Weights of a small transformer language model.
Size: 12 layers, width 512.
Architecture: LayerNorm before each block, biases, tied embeddings.
Training: a variant of Muon for these matrices, 925M tokens, 7055 steps.
MLP neurons of a small language model. Each row is named by its layer, matrix (up: input weights) and neuron, and shows model dimensions 176-271. Each number is 200 + 30 x the weight over its row's rms, rounded and kept within 0 to 999.
After each neuron's rows, "fires after" lists the tokens most often just before its 100 highest values on Wikipedia text that the model never trained on. A number after a token or word is its count.

L6.up1390,210,183,169,233,197,233,136,185,149,161,157,192,235,197,152,194,190,215,164,221,179,179,210,235,232,218,208,181,237,239,197,210,145,245,163,189,194,209,176,110,214,136,164,176,239,161,242,195,224,240,166,204,247,202,231,163,166,184,240,211,182,197,133,199,176,180,203,171,181,194,224,256,219,102,225,187,196,193,166,193,173,216,155,255,234,187,179,208,182,158,220,204,216,156,242,241
fires after: " the" 92

L6.up1648,219,174,234,200,231,179,141,232,231,222,146,206,199,227,220,187,220,206,159,246,201,178,201,211,219,150,178,160,181,238,197,243,221,227,187,210,147,235,223,216,137,212,153,208,193,252,240,198,247,242,277,204,201,195,160,183,236,215,231,219,166,217,162,183,194,156,210,234,213,222,169,146,209,169,190,202,206,249,199,217,215,190,180,215,195,256,158,168,226,189,154,194,201,179,263,231
fires after: " of" 21, " University" 17, " the" 7, " Duke" 4, " District" 4, " Court" 4

L6.up326,142,263,249,182,185,182,198,201,198,218,231,184,150,153,164,163,215,221,223,239,238,235,236,159,278,250,228,186,154,264,241,209,187,211,181,221,189,193,125,194,234,216,251,210,215,210,199,193,172,184,218,214,213,222,180,225,138,170,180,190,207,197,178,228,169,211,190,188,222,220,209,236,204,138,171,241,200,214,212,194,170,192,225,210,213,207,146,224,192,176,204,228,170,192,202,166
fires after: " " 40, " \"" 22, " un" 5

L6.up1573,224,206,182,236,195,184,205,170,228,265,214,189,186,159,163,194,183,225,187,171,235,138,190,202,228,186,256,193,197,185,127,189,193,211,196,219,138,185,192,185,188,214,164,179,178,221,210,176,170,188,255,248,193,250,204,201,194,184,202,246,182,178,245,250,193,216,175,234,217,195,184,180,237,229,145,245,187,161,188,198,217,231,192,205,123,167,196,174,200,149,204,168,176,138,226,175
fires after: " the" 35, " The" 10, " that" 5, " which" 4, " had" 4

L6.up660,250,183,198,221,185,164,158,177,198,193,248,171,183,161,173,209,153,173,202,257,234,181,185,213,244,150,222,160,203,217,178,174,176,190,201,277,168,180,166,176,239,194,221,165,199,226,154,134,185,215,186,232,228,240,172,207,207,188,212,147,172,186,219,210,204,164,195,252,195,203,148,223,201,153,129,252,210,229,212,223,194,241,201,229,240,183,200,206,214,219,229,232,195,172,197,141
fires after: " the" 43, ":" 9, " " 4

L6.up1224,169,195,205,180,271,179,172,209,242,179,202,235,230,226,210,193,165,252,143,218,168,200,221,228,156,190,180,177,182,195,119,234,262,241,165,254,180,271,167,234,224,177,190,215,192,258,235,191,174,238,180,220,211,187,188,201,199,171,234,219,183,201,188,214,186,187,228,204,162,200,233,214,236,157,217,204,208,206,173,226,227,178,160,167,216,247,149,181,122,180,215,218,223,200,211,293
fires after: " the" 76

L6.up1475,212,242,259,186,190,211,162,165,224,193,268,199,202,148,229,195,139,221,196,211,241,275,173,186,231,197,178,228,141,238,206,143,221,190,226,229,195,166,169,155,206,223,247,200,163,140,258,200,211,194,219,270,232,234,184,214,169,202,208,143,245,222,149,202,259,117,259,207,178,205,158,189,248,206,251,228,240,211,209,209,177,203,197,188,204,176,210,190,220,161,239,214,222,219,167,139
fires after: " " 44, " |" 21, ":" 4

L6.up1083,159,203,178,199,261,169,167,254,165,229,265,195,202,204,221,220,169,216,162,230,143,143,141,235,219,219,194,203,221,201,163,240,228,190,144,227,190,179,145,220,197,211,147,228,171,192,185,231,184,204,200,188,231,262,280,208,176,163,230,216,198,210,199,258,191,190,234,172,217,164,178,224,229,195,167,210,205,214,170,209,234,225,200,207,169,185,186,194,193,178,161,297,238,182,161,157
fires after: " the" 42, " The" 10, "The" 6, " of" 4

L9.up1319,197,151,236,218,210,201,182,205,162,226,218,273,226,252,207,264,164,191,177,226,171,218,197,232,212,192,171,257,159,205,239,239,230,203,228,246,192,178,187,260,161,190,198,194,225,172,259,193,187,209,156,185,174,158,171,215,216,162,239,241,199,223,228,258,234,164,183,212,183,215,194,220,205,207,220,216,226,191,189,224,235,139,192,193,239,177,183,222,187,199,143,210,168,170,190,189
fires after: " the" 39, "." 21, " The" 12, "The" 7

L9.up76,175,182,142,202,166,154,214,205,184,209,206,163,190,122,267,162,183,194,213,171,213,172,182,233,191,149,214,177,235,230,189,144,201,194,181,206,211,216,168,182,203,190,209,252,226,225,189,179,190,206,170,269,244,238,222,192,157,174,172,214,164,224,181,182,197,204,292,195,197,222,181,177,138,200,168,233,223,219,186,254,224,244,221,206,209,178,202,200,189,230,224,188,200,203,206,218
fires after: " |" 24, "|" 22, " " 17, "2" 5

L6.up379,249,191,263,198,177,157,158,240,198,218,226,217,195,234,136,221,149,191,188,180,154,172,172,231,203,193,221,153,206,201,201,185,181,199,195,176,183,262,222,237,184,211,172,215,155,257,223,188,196,236,235,170,265,298,222,185,222,185,158,196,235,191,206,221,154,192,216,201,201,198,177,238,246,173,196,166,204,238,162,250,193,149,194,191,242,212,173,191,162,186,206,241,160,247,192,190
fires after: " at" 16, " the" 15, " for" 11, " University" 7, " by" 6

L6.up1072,191,169,202,187,174,251,210,209,187,207,210,209,160,158,192,140,231,210,115,205,243,239,180,212,152,200,207,166,204,152,180,238,194,216,194,187,222,184,226,208,274,166,200,188,232,233,223,180,157,152,206,203,232,220,225,247,218,226,213,180,246,146,209,187,226,164,183,193,168,197,182,195,95,209,197,179,173,227,180,221,211,201,191,208,207,219,200,158,210,195,221,175,225,213,206,161
fires after: " " 27, "," 24

L6.up230,207,174,212,182,223,204,229,213,168,217,171,228,185,185,176,219,170,145,162,207,218,152,183,260,222,163,181,203,291,198,136,197,225,252,185,189,234,174,176,226,193,163,190,143,192,194,146,178,146,205,190,229,145,226,209,189,195,192,185,154,170,147,192,237,184,140,284,208,191,209,198,175,262,158,188,183,178,189,247,196,256,226,208,219,151,202,206,178,187,219,191,201,193,161,230,170
fires after: " to" 25, " for" 12, " on" 8, " a" 7, " the" 7, " over" 5